config.toml
d_model = 384
d_mlp = 1536
vocab_size = 8192
rope_fraction = 1.0
qk_norm = true
init_std_down = 0.00598
lr = 0.00118
lr_head = 0.0144
MLP neurons of a small language model. Each row is named by its layer, matrix (up: input weights; down: output weights) and neuron, and shows model dimensions 16-143. Each number is 500 + 25 x the weight over its row's rms, rounded and kept within 0 to 999. Numbers have three digits each.
After each neuron's rows, "fires before" lists the tokens most often just after its 100 highest values on Wikipedia text that the model never trained on.

L5.up42:521504489528510499503490532497473511494490519466505484470519463478509451537470467487497499456519505483494514527504487519496472514509496492491525488499444487496481484466476489507495505464527502481521485531514519464487526469498503518502475507531470490493487569500510521504501502505558493480493530524532495496504536461497554462492481477519485469515511487464496446511515464521470535481454
L5.down42:464486479497496501480454562492484479571485532498490533481525479464528497507487458529484494453467488470462467522519490489533511479551506496497495511527444548499527519492526489526498503529512500474482453530487536528475473522503496479492449493536477496494472511483482537483494514492565484532500518530517481485453522506477511481465498465518478503518544473502517464472524500506486503494504
fires before: "\n", "um", "\n\n"

L6.up247:480461509480502503457507479495477503510504497473451492502526454499459498525487488477530511504482499494499503523529562508492497504504536503571556483469452505532467517468507484526492520490479481462488508495507524510522520486497518463523486485519490467509514536507517493497507494477480489499476511519499542516456489457531480442493498492504477498492479493531566476509489444531500535493513
L6.down247:435507499520475521436498530477506480529507506489534566499489499500508503508466457493515502489519527479477541510506534515551483505500473496428496468486500515434534489511518502487488455491513537535496486530481490484462548488524488510503489518533514497517498526547476497479497476477486508514499533514531499461500503478458504526512506509502487504499485521487484479466509501491467537510503
fires before: "\n", "\n\n"

L2.up1389:534483445499502493487484536500488472497536477479508535498527480497519512502487478504481471491476447501515492542512490526514512497546504540516483514475506483496505439480524515572507504459511479529500545481477572504478510510531523514471454490448502502511542506475524496453498477504514436542502546493484498480490495515522528508524525490472504497523506514519485496538462491503478524527497
L2.down1389:466485490500506418495526572466491516488503520477467496478471507467532546544518505533450513473476529438472502495522544521484495465502509489494510508562519493449471493508485488454497474493509472523502513520529438483474454477519464490502501497549475438479467477499516491520475480459470533497505528497515501481499486536500513492499483503503466492483502475478524484504513497495525501546523
fires before: "2", "1", "er", "3"

L6.up1084:509451444549482480475442492506506483509472492572485510525517469427510491490459511473496502481507526473491501499464485508479504485492483496528512443463509466522520549529486504545488545531503493528486493473464489507479510513540481442491498503509479478520477500522560466494494525564514486477511499487545513505520482480445522460545498511519551508485490510490506527529498452499497517503482
L6.down1084:501505528515545485480510498507477537541513493497496536463476506502498532549468493477468498478486482530493494496528521523496467523511493497478527509549492525502503505526519493507463509490522488503513469495507497496476489491532554510529491483541494522475499459447453480529527460485537496513473514504495448479493516492492506485500522558470451548495549520448506491537564510525575475487498
fires before: "\n\n", " The", " He", " He was"

L7.up798:485507477484484517515507486447518491492469487509504512519529481500516560512519517505489521469492488496532507485519465531484554518510460512518537512492482514499472537501488529540514472431509517494491524472450490513458544483502491534506475500533490546517539517528524520452462494515523499526483519493481495494478513524487495490500488461506498467460412520485481490520486504507491468523524
L7.down798:500459497510493549540496488503481513516487467502482494520552509490525454490509474496444519490495505506508493485494426519498450513521484505506523510517502468531480512503472526487479487482526495502510518470538532495475501519522535492498502477511493553522517535473501535448511488468544457444500484534487549553516558472489508502494508506509533529504495526473468525517504491514454522503455
fires before: "0", "1", "2", "4", "3"

L2.up582:489516467474466517498494483539480482475540500516516521500503474473493481513519487516473522462493512497550500494512491537524477536525497527483455470472475511528484498475536469495447479498513511494531471502439548496498517538520504468518489525499526494506505509482511517513460478531542521495500472552537488469501501506525525497537502509485536499492463539472425479484459504538467486496485
L2.down582:516483501464516475526543520450500523498463496511493506478499487490487471521524494524511501552502471480509494488502481505475530476515479470491580548483477500507468490474527504501528499489462508492456497533534481523523478537544501507476485516480498444530486503516509502494535530495510492489510498517457497463483471453498541495454468521498482469475534455497497478506480494461506526523524
fires before: " | ", " ", " | H", "et", " |  |  | ", " | S"

L2.up1440:481439526527532517498485577522482533486463550499514469523515480478500514510482504528520478495563485504471483524494549536467501492510483511538477493491496479527450514521467503514490500493495481521481520510558523489503501501480472506494505513526446495499484501523547490530510498521510495485501500494541511531538488531489495485491530532503491472483514507475524543552504498497499523483506
L2.down1440:478495507526499485491520466472509481514511485499480520457539478523499457491470508540506506451476533470504471476470465463493491472475491518527517492469491544449519525540528507497459517509506494476488497499455516516523487560484545504547495509535504491512474492441493464508509498501575501514472491533520461465494515510512508474507492534476496496528540493478479497523521504491517536506493
fires before: "\n\n", " The", " He", " In ", " In"

L6.up1452:493489453526493514470487517491464519447481486534513575487521522502511522501514553515517552494495462514489504492511477522486484520486528503445464482485494519479502525457467485494502451520477525495482504531517492417502523474491489489551496472530499508491491521551473501522484518498526512487482509514503510476457523550478447497508448484500508456476474481545507497508487486524487544532473
L6.down1452:479517493503482473434505519527465486482526508488466486457514536500453481481507486526475505512504477481515442529499446484536499450507492492514511478503553535500504537517486496507493551508545503533539516493459550479460508462497521469489541488479449529495504499486503433507530486522505476508529502440525459511523487518514507459538534522500507487509503540495487515528523485471465532490495
fires before: ".", " and ", "–", ")"

L5.up1122:501470494524463561487434509499505454488488493504492547484506512495489463531465508538504542447462500475489498531522477531502518514491491483483490473503467499536488528478496487565473507473499490515488495528502512479495540502527477465506469453504495508557489525479520518471498540478528434506465534482521532473455521505509493442548491550516546505515517489532521501544493479507490533481527
L5.down1122:454531498505515512536515557514489474525505493481456535493532529446486494503496475518471500505504466525465452513502497525492497505509498498490525478497512541468502527480523533541487512491497480533464443499506500525471541517514494492495513488493476500506507484507488466497530513477521496491520556537537495486504507497473515471511496531527463528498557558483470508503491483461488512506530
fires before: "\n", "\n\n"

L5.up643:498511531524490498531491493486538448471491476556500508526520485503483527546477472490443502467495518465516525477504455516507499502532511500459491461449503460497524536459530541486462494520491537505516505536497552514520536505518535519543446490487477471528477531558556514473474535514502462512465500515481479496477501511507525470530481472493541483478451535544447507528478486502497544506511
L5.down643:488528481500480529548525537473489486500526523474501558546479482487482500502486478489474499479543527480476519493484438490489506518532506517527482501531473547510467522489513490485527506516494466468499476491535508508527487537544513522493453522543506553504501507456508493517456483497512473516514497494499512520458502497512499518504490448500501501475492467502508494539532538511504524532505
fires before: "0", "1", "2", "3"

L5.up481:500525492530461515444495504501503501515485497479505538487554497492502495539519489511504514506533503477516526550525497484508497499507479505508512492491472511535508480466489511538512485490535470436526541515471524518519526518537488445530469520536553449493467536512491526481510519453528509504499514501493515485464475455513504472521524507537509532523506530498530460502518499499509459521523
L5.down481:397495494547495501512520586474483484532474466490535537472538500465463502506478497503525511517529513517474509492478529513515498495525504510506456459499477504489463540496518511522468524500474474516515468488506477526461522502513530483490478511507454496475480487507462476484479489507523520499500558529526522443462522488475522438502478504469490489492553528484479515541516489534497487467528
fires before: "\n", "\n\n"

L6.up579:511494497496489485550504563483519532481487503462521506521513486476505553520475482498468505485479453487501481502518488512473435454505466545465517521498495489500521482513457484513509500474537467451484441510504532494472524496528471498486486487521546504482491509540492502512515496503530522506468507481512483513509517513467510473529493481508488504505522515512481473525503491494495495478522
L6.down579:484484508495487477517528530512521493481499486453481486492503520502512477487501464508482514489481518521505502456525505499526514527488507488491497534525525519492522432524557488492515485527518483492499512477469463525503485514524498511514512527546552481472523507505471514505534505501493492481510503522502491500513513516525489512521501494497483493446460465495494501446542503485537530532431
fires before: "1", "2"

L2.up962:513501493489530508502486510511485458474528507498479493519545498509478498461522512500437526515490457527526492494484522528491493482486495500503510518490474485521499543469488520493492445464509526451508502497544549523512506507463491476499452502523471454527523492501527530478508479475512440475523525506506477485508518530472500461522475506510522500475520480474495511524480525536490546493471
L2.down962:469461484488473510519530464494516523501527538530538486502503516527512491480502488529497519502539505488488524498532559512500551501491549473482548486522491544446504481502528521507483478537476488498478491496472486455512508455463474497492502532452492548512503553481512497475508474513494492528499552504528529481531539541520490488485487471511556515491478495503476506443542471547488519512500
fires before: " |", " | ", "ian", " | M", " |  |"

L2.up1410:558481544527495522501497571506502506444522454494501489494533493512543467474489522487502520471453539520493522496484499501453485470499511467475526509442530490504497519499485510495509514473557494463496484473476493498504501529509491460492490473475481529479519494496533490495526503490479482494536514498466491465519459503497491457563470462479495511515477568478490515534479506534464527480491
L2.down1410:466491507498515452511479485495528486505497491469496515439461484471508523501498518531494513475505477480514527520539488504461549496491522510490520507495508501512506475530493463500461496461503521525528482511498507497498492481530487466532481515484481507485488517493454503488490517470481510524477493496532472460515467526531469517466493503447517494469475518479562472500544502471523469512485
fires before: " | ", "; ", " |", "+"

L2.up823:524513483495503493496489474510517513482475527534470506461499498554524479477517481483472514504496500492488463545506472494517493525505517551493505506525524469490495475458515509494498461496502510486538479518537456498536506488500489463510506505501473540490497487492471470527513504551513513550456446513483447484489541486548543498517498493515504478499516504470473460459508500520503533465482
L2.down823:470518506508519506471518539508469496446519482484504492542520437463477482516455503495491492454538557475500535480523516518482490504479487477493490483507489497487508488517459515493513518510505450485483556510466561505470488525494563499514481501495550492534490535511503513502478467462490466512510567485514533502510459544424454514480482519476438503532519455511502511544495511520491499511535
fires before: "0", "2", "3", "1", "4"

L2.up1424:496470512487533497446472544497521492465475489482489490480481481441519509524461491521483477464494514513461492485490523517483503496511497533506526496507534469483499482526455465506466482483506501479479505497519463496477557436521542535518485490531498483498520515519552490455507511504510511534489539504525519489499533525518495481538492491487471479483476510471447514519492506525542496461482
L2.down1424:489526478516485488522489521488530534507477509477509486507498514537532485524543512491502503462465491524493464498465493502486446500478468507495512519528504520471433486535497504482505491506506499516479505492482496462524503504462423497497504511472507461511497481506474534500498488497509488524489506548508480515516538490474459447498464548511488481467527534511494508472522461479481543502441
fires before: "2", "1"

L5.up827:508490508528499476501530497489509509468460537499526496511484534474514479558502506506513513498493530539541494501533534519490512482494468505518420489486504472496508516493501474483503516492480504496514495521499496446487508456559500476478502496500477511541492520498476500505487486530523467499465544484536476471467464463511513484560491504506509476507514452489519514497456477492482518461503
L5.down827:513456479472492473460503538508511525533532549492443515454526524536480515491506480508473499557522434471501510522469484489478521496519506491512463490525513502529502507478487489536457476547532491515498537442482533534460500510497552506466516477477464489539499520472463502484530491527495514497528477484547493481494529486481466507467470547508485466505525526516484487503482490459490520516467
fires before: ")", ".", "),", " ", ").", ", "

L5.up665:499467461529485528414492505484480496529516465509545535486526518494452485463432498529496517493472518528477477472520492537487516503500508461470538454507492480517457497509459523542453500489521511490519459511548454491553524509512559487521511466512484465514503503528530470490507544513478484464486509502552529524453485514487516466478504535490485506488519503552517468573485488502461471482455
L5.down665:494529516508474512550496497504488458490483547483490499476533523507457490499526511456542497505513518519519496523496522522572554524526482515458486472534502503503482512483518491515504524488483474536488522471546502490524529477504496493493481496512510463481506510464500490508481501459491477514496525531516497509488533504469527477520542451489527456462559520499459492507556524506481455471520
fires before: "\n", "\n\n"

L6.up607:506518494493506486517523516491536522479473485492484475531499479497510528526492481514488517459487487531549508494536477535458462493514469501469512531490508507473492487464475524502505456516526507500547457466473526453438494457531483540514490539527483562558512488484507524469519541532504521511480515508505507494474504478492459478485456543518506516510515459474528512527505483470503489489495
L6.down607:482527497468518497459477522521490466499537520509520532510492517486498498493499508505539503511463532477459501479491515484539492491520506483517456490517439535553535503513517494510463514520473469479470491480514453528543505536487462503499520522481551451496519520525514448515527507516440516462519488490502449492533462518497497517458523486496447521467492515517507477447505498515520501536509
fires before: "1", "2"

L2.up1453:504500473526501520500508493499544473471507517492456527451515516532520480517493514503511504496538425500528487517473513528483528510477496512494483503524524489494506476436558499483523466509516517501531491490532484526462477494488496496457463503530501537490510539485488496483464493518540505569451464489524506513498519533504501511499472538512540466511502506494482494478460511496488525457449
L2.down1453:465530478510507528514520506528514527447526502497536519520506496508471518462473505515508490499495535449503495515535470519511497540531507514516489480478464514506512480530459497476518497512513478490469517542465543482474482496500535538511486523488526486511539487505518488502461491478502491465495541510499529486510524540484460512479473518488397512509463505518506479502559524473519510523520
fires before: "1", "2", "5", "4", "0", "3"

L2.up1031:532504429481516525476502511527539505462536499513516542496480507521530483511521482539500456493496444511497521516477508538493473542531504496548515498525527443494505450501498477499489452496521487504494511499497505473523509468483528492482478486494498512512493524499528494495503504506524491521507539507568485479474524523489500515548488544494463506512498506512461502518533497500471534497507
L2.down1031:459480477500478498507492527503512493491469525480519513498467481432491537516522494465488469485483494517495480461498481479498495491511464517538508504526490472497470514543488527516445501491523526536482461511544512477531520477471471493480481515499499439540464486473486511498481472487506507517456468530482499485504511480494489502474458507516499516491535502501466496486516505518503492479496
fires before: "1", "2"

L2.up692:524452469587474514479532488487514516488513456552517533517523512491509474519465483495462557476533504498488535533488432510495478529514493511490529460493494500498471537491484508516468530469559483506487498501523503487479496488515503496553511494515500523510478523492482508496480511507494468489491521521480477563518475519568455509497525531524501486487523504490481463505502494508521496520474
L2.down692:480501491546520519485467506523474478504504520504516487527454488484457513485543475516532472498488483486465456482482552526516506465512482485531491534503504504499470512512510479483489535493481489490507544491538469492502511502494501492485510513525513507505513511478483507519485543502464502504548511517510489508499498471477542519465544441493477509533572565460481486510494476491505514485472
fires before: "\n", "\n\n", "a", "as"

L6.up943:520475486530557512492455487482485514487503464486494508500570476482480518461483497495491503490481492497513484515492512469460513499501474504505536421469502509501494547513480495543468442478500481524486493452484518501510519477542492445529497508497463506531470505502524468494505510513507501487517512502547533460493560499472507472497512523519502521485494495511528469559487489490496492494533
L6.down943:497535500531525459508487473491522522548530509476473521459515492466489492544511496490468491443524499527509469475506481536527527521534518509518492502558497486504507529473498549545474498464500458504504440506487532511487498521495588510535488457501508513486514466473467506488531410504533467512509481530471506477502530515477492502462515547503525530510535491470500503528532504509547505500496
fires before: "\n\n", " He", " She"

L2.up690:498539486518537541478495491499500476487494545488519572521515486491488510492494462522478502465497500486518472522494464493513498513506506526534534466482518502505479483463472531538526504481459477483509536516463528479492499514534541566541469497496483505498517546519470529437504525508514483509506486489478511496520468504499505481507516477502521529539468463528456477524485481495509494491495
L2.down690:501538504471480503512483526461501466492534445465479504510495501551494459492495472485479485509482526475482467534513472505451517487509469447497459454486464513525500495491489466489493486431475490540485487541513534511509526542475490513492440525529530503516514470543511515524468505520527487513535531498542493545512478492522466510506509510430500515494479480493503523551457469530483500489465
fires before: "\n", " |", "1"

L6.up1300:517478489513511525479519529512516457465515488462518519479497476444526539498539513515507537457488502466498503477487508487489483486526481472510508496503511497544459511486521552488496524459504509527492491506495532471483513489534471505485491488508452514539518468495525488504486515556512505498514533513489547519529528515510506459509489506500494546510516469478528525518503461521490493468473
L6.down1300:488525505482451473521443475543492505497476493485516460527508505526489520511529532450460484509523477473484481501482543537517480510526485547515492566530524526509458505524503528458479486494484499489507521472543495498556526479532555511503496476574513476468535530514510514476452503509504454490521512468529505529514460482526465535462492472485491526493553503510458507534467478483508497479497
fires before: "2", "1"

L2.up1353:522498501513522521469459483497507474454468521518539512476488474435494505487465483477535480525527507491484481518466515504480517477497456512517523501533509461513472444510492488467500486491521487548493490491481480514490563448538450488485474479511515510465536546542501523513509477514528484492461492474487498470494503495494523504551479436520527481504522490504476510536468509496474500509520
L2.down1353:503528490490451488510523504508490519479527468506457497512496539547518505547523476515505509475472521510488446472465503536495448517529488464486531498480510564469464498477489470512489522486507463509513478489487510467503496526481520517495497510499487500477489439506471506491460495466516500467515530496505528546525468490494505467504511557505456554485481510452514509483523473515519525509484
fires before: "1", "2"

L2.up953:502496486483527483466507520498491524440516469500520545512533488534477532487463529488490550501474524518537498516517511507465492526506525484463489501448482475537489501466489536548507499473518523488484535465515485475488494488495497445493500503486496480492512530522489508529525495482454507499512537505489501486525460500489475454520462476458505469482470515479524503493479461568510489434514
L2.down953:507485545473516504485499486534531517469502517493514507464522496503521528474497477527472506465524507456530518515525471502520544499529513496489531496500479494519535505507485474528466509496529538515516536500490501544533515535501479488492504484452495521504497510522474516483495507455488508567470556497532475453482488501538502524488464529498523489468500492547532487527527508459503516493429
fires before: " | ", "; ", " |", "+"

L5.up583:510448507490501521497501493503480470498521490518492510548525439498521534490497483511524552505550530465533519483491489509498516518488516462467492478492506480496498554507485500494474502509482499465487506468479504498515504490494522442547481476550488458521490501550538544506527555486513476492515488519484536530479514514529468468521502474489533511475475504485546513569492501472499480536503
L5.down583:479504483505488492488459482464472479520471520499538558521500511487505528479500500506490472504498547473493520501546517485510517510537450473519507477431518455522513553502442536501473508491471524471485467465473538474482459502535501480518549548509515403532503489465524518497513516509500470505523520458542543533487507502467473455488520506460478506523484513484454506533492492509476522514521
fires before: "4", "3", "2", "6", "1", "5"

L7.up172:507479485487506493523490477522480496486465500506500445481484511484517518522487493538554512549486507518477486472500483499485527480479494503503472507476498511501495470447510483509519510476513482479467511511526539502469517465495499520521525516511449479522507520512533489464507504480483495493504570543491518487502523474511526480514465489529472516498499475495492478495491481531471500478532
L7.down172:531509461486490514507522518480530462501484485440504524505503540535530487494525494508477511468481471468535497494510543505448458455525497504556466520528481498512467506527505540510455446500539523511509465479556490491512502543482493467544469503522546471480522459537504502492527470526523502522503482501528498500460498497510506461495496501480522460498515514442491493516520508501508477531480
fires before: "2", "1", ".", ":", ",", ")"

L5.up479:550506523530506542512513487523503518438519458432474501487456512510502507508543475477485526486482511536525526477492462524480442537514493511535498523540525503510484483509475509488489531477499514488540500479522532483513530487522448472553522503511490537546496494539528533469508545526520515517501487492509455509528528476534521493523526516465552532528489521506510505550463496505497488503487
L5.down479:481535478509478466524467488521500517517522512522536524472524510456536483510488527469478509496528479465513455525469505553510532488510502526526483438468522534513503447499496465497491470523468493568474498521516515499549450508495508483446481504514472470505476511469515488466524451505478456474463489463501516481492501502509487504460485476507434483531500457486509492506532526476527468526505
fires before: "0", "1", "3", "4", "2"

L7.up645:481510489510479534490484447509524510501516483494496538502485480480474519507513533511496493485538526467475485515506494537505546478549511527459561483511516461521514517488511519548488501515489481486501510474502547489495503487473503481525502485535523518531468480524544478501523497528492442526503491506490512495474528499507512495490509520519545493487477511494504495514508493529507520479551
L7.down645:459472531473486457494499475507510483454488480484529526474514517467507520484525531478489442482504570534487538449542497473495516498509525468479504488468470511484532524510464534498478522499500500502469481428497490566461489501487521486523522518482507474505514496524465460530503475505450443499486512471502532504522486494490446504491503492457495502473506511475492478497504522578516518504509
fires before: "4", "3", "8", "1", "7", "9"

L2.up1182:509491476501535529517492481489539482448502540553506487514537499479447486516526498494485526495498482522527473510514502507498489535532528515495504487506548504516500526433478496507499494507487523525492507526484494486487540539541538473479496448474509531530476535491515459477478454508526457515509512543498506492502493514487482506508540501458502470499475490518461494508483507524524497479492
L2.down1182:496483513491443514511505510496515516474548497457470511473530495475499508507535522478524532496501485518506460500505445497469487460499433448510511508518511504499521486507569474497481492475479442495482514534522496514490480475484491496511486514497510554495503471485512483544494511492496478509487518524492483537513510504534483513507499511538511490466488479518452485464491511484469553502495
fires before: "–", " | ", ":", " |"

L5.up639:490493485532513513472492530469495497504482535483522477475526469469494459520458454495507525482509493467504513519525503517477464513488471500479512505510461492502479481480486505496486489453535500495534494544535512488520521462491509487499466473528504473503482571522524516515508520512558501464486507514510501489492558463516518465499490468540505468476523504466520452526500446525512542487498
L5.down639:470491480515483495479452547495483490549491539486523542470519432443505477527470466499498493461480486501457517519507489489539488497543499496503498501531480538491527518486515484518501508531508496497508487523463495497444509521526495489475459515525514501510515535481470512473523507491540469538478513510509530453461486477483507466486499489496498504555554483516508471458541470498484518497490
fires before: "\n", "\n\n"

L2.up814:494507526512506503442485481470483477491488497472545535500540494527494492460447497475514454444476523506510490514495494555507508545532521527524502446471501471510504492471467520501489516488501494475503487525476500472523534475507476501503485491508482474492489544498468519462482486531502510498515501541481490543498485483527513469499508479502488534507521494480472454532485488480502468484511
L2.down814:480534505477493513562507478480472469479547482513485424478476512508487482528529486464528443514493512472473498566518501492431504474501515445500491475497467520528436513515522477475468497458449537510471446498526542493522534478482496508501517498520509515513465503525505504488464548514532495481514519523524510480475456502544520502494506478472554512510488459494504501501491521527484494485507
fires before: "\n", " Re"

L5.up700:567522519545506478505504476478505521480513443464495487481505528525461477467503505514490533461491507506512537496492506560489480481487465510506519480519501479497482488504529462495502505485550478485506527496503517487508492451525510501514494519502496517524466484515520514492492467480464497492467490540510498485516499503517495483516504500477490505472457517492554496524472459540451490527494
L5.down700:475473529500513521507541519542502507487450481504526505523513550489495506525525514511533443501478513465504489476521493451491542526511501495510521470508487539536505507472476515528489496465496507485462539522492519480503517522496499506476518520511531468488471516454497526478499475500487484519470496458497510483506494488496475481508514496481466500492479486528491521486506498497525460487517
fires before: "2", "1", "3", "0", "4", "5"

L6.up1393:495473512528497506460503513498496461453470507531509492479525520485468478463543500471493507471488510493516506504512527514485478521505550538485461493412514486566530506505541536494502476474464496487512477489537486459518500500484518488516496538476484520532479478510510534477492485544528515483531516517489494478513447483502532464525505486496518522483472501534461450503449495518519486450494
L6.down1393:513485477535468495520507526510515541512554514521520529505508465457498481540494521470494481503521507502525490510532481491513498510499495505505518532535454523466516482487504474568477457526495475541482527524507529509448498481520495499485500498521508511516533498528500480481508501483499501479457499498474479477475545503471513465475503493520493517480507492453461475516506487474466526511514
fires before: ".", " | ", " (", " |"

L2.up795:487515492491542517451473491486501505459503544483495511426509524479503512507493496513504470527534480484522491513476487514520479474474503506528458461520518453486500494476490468524505485496513506527456506504485519484443530502526456463523471498525479511457541504544525440473480513482536500506466478512516461509488516557500454535544471530480494506492511499499458544509472451491448525522510
L2.down795:525527527532468507461503525559502539498468492504512471523515540509505462505530492517520504447485517531503459540470508536502500503504496506514549498514476536464469486505486494477494491520517502527486461474484507465466498509478493519487537543454498502510529489514501463497530493473481478508544495490495519538490528488492463476496478509555488513499532507470463510513533455470494490517504
fires before: "1", "2"

L6.up870:503495451513496481460482513477493484511471511496496486477520471459488467509460469492528520471493478472476518533518537516492458463521477518501526499504458512517497517512503494529479522508508479457478484538491517481469526505504513513495471478518475468486489549503506520490513510474542480497476554517523522478449558456499532438510522480522499502523516491500511457548503462553468525509475
L6.down870:472488516534487489485481546473514466559503518502528538469512457454487493516476478522481504473475467481488542499499483487525506482520480489482492466532469534498522511464517483516497489510534485502483453536465530506479517487500495514479480494539496481494498524522459541460513519459525484533486518493505490476469494482481520466551493491519519533528534467511508466472535480493482516501497
fires before: "\n\n", "\n", " The", " He"

L2.up1131:543453530485534516467477504542521537509486523490500522506472479548499485499493500505518455532547496526467521464483517532507504520493486498542500482520516465498499449513481445486479441500476475485537509472533501527497584451480488540461532522511522500552521534542491439513506512479516490513497522479562485447505528552513533496526481524489483532508492526493493491501492465491464510493497
L2.down1131:460511463509444473495487484531492483488450511440511476503468469418509528518500473439519492486515486511501472520491456481479501486505463535502480561540479501510474516527497510495475488477534535499496502496506483494558486496493498500528496517522491457440481480491512525506451468516507541513449469526480525506527519513468490500470498497484489487504504476504502468497533516511473492466527
fires before: "2", "1"

L2.up828:511460509510518510487487562512510506481473524510470500439487474464484509519464475495499500498528459485483486471517510552511497512538490583567527484485482472471497455498517476484494468490525517494494519495482499487523546499508545524501449489538492555534551510510522458472476484491562479485490552496544476529494542567512516486517520510465447461513487493508497492506522500502518520500457
L2.down828:496513481513490516505474502493552469541487526475505489498481533478562469516507502531484490490517529500518459502465492489522497480506540528485503492525519559498482493499496525534485494452462515508460535494428501461516474492480478488491500466466482463490492493513442517475518506492499474544473506512523498487532531481481482471483503539519451503502483507505510493498508483470501525482444
fires before: "2", "1"

L6.up1246:520488488515539518540523539482568509524548505518505463510518478529509495506477438479469499504481487491510492494497504494500470491509450500475510487493508462493510485485513481490502462505503465507478488496467544502519528490510492499512515488450475490551445446529507501460523484526536538508501495505497485525514521500500482481528505499541495513491507507509520482490500504487504454501473
L6.down1246:480473533502537492518489503540507533495506484463540514498495502470511467504462505459551473490503541498484473513505484508489470542527524500524482499487487502517500480506501524522501541515485485464471504520500511493519540467514475539480539560541517503505533549515488540502416517506462460518541518492546518519492513544473489508479519531485451464497480498441524479494488514517501534530502
fires before: "2", "1", "0", "3", "9"

L2.up579:524464495492517531480492506504525500450512484510521499503500485505509465503495505510508562492468511476477522534497503489471493510517506515497489497442498505536504531483514508542503460514510498472474499492492515487476480510507515494533511473469500528443513535487497527528499528472481520507495498546473520489531464530518488445530513471509479439503491504477483546507474494512526534437512
L2.down579:515519523502540499531546468513484463503518485512519475502504505497488512470531511518480456514534480490505567485551489479537520537503530514497533541478472488523465479517494522472496506494469502472519506513486467500531506450529549492424515475496460462506520532494502490488523504496512480515516487487517490488529524490508535508485507488462531500487469515530479490545529503471473492528481
fires before: ".", " | ", "; ", " |", " | −"

L7.up1132:517476509504490490494486486520521472474481519519503536537557486508479530515496496474475486458500479468500488477489474532520475468536497459492501506456530466483489507484482530506508485469510480516541480526467501473483543528506462533533526510507486472495511510521464484477482492508483487495454545531505459497492530511478511491532510482498524507512463530498440515509511472531468531488555
L7.down1132:489513501528491499504513492523490496510542485494532460551507492483461531482514499492528474525466481506476496496498426539497545476549495467447510510530491460460511524524516479517433479506532473513508484451525528571479466527489503491517525506487475546523532519491462528468477505530540486528498543488483550544509502478500532477520465484516520503513530461490461506477499497529518497492467
fires before: "0", "1", "2", "3", "10", "5"

L6.up274:505469490489486525504481488534467465491463473479485512493500454473510515512492534526496506509526508452478496469507531479475516515516521499512497507493498479500490473518537516520495510518530492493465493508499539465523499506507521475458503548524473501485508536558536485520478523506510481511481510508481540488500529538495443461520517530503512456506497537472523510529454492493439495480481
L6.down274:465450485514545480502467485531483492491491507515555524507493527468515563486496556498478472465520536523488491518509490445521524518522461457511560515451504488503488530481486538539487534485486504495496487450491515510441471507536523505451513540527479485542534532508502515521516517490477461524436489509534489559530542560474510512541464513481466516553483515491461486484515487511506510483484
fires before: "4", "3", "7", "8", "9"

L6.up985:493530506476545503540477538555459493446517485494524499462521520501452478504556475479518492501535499505545497483541500507479486544532504471525517481507465493504475495503488500529486511452492501497523504516478492519493528477470493449478498481499478528536491490496523494478470473512510463492515542529505497454526484527449504480494476508495495495476463526497467465518472453561483512472490
L6.down985:506501460468458507497517530514483472537518523509493473517473515475557456521507465543480556501492494519469455492464509463537514528515517485501452516488481479445470506472511470483495506512516525512441532504504489506513456535499464524578497479485523509488537506517504478472480500525505500509491475486472533543526505467514495484472530478512505500484501496455471492494518558444527489561470
fires before: " |", " | ", " ", " | M", "; D", "; N"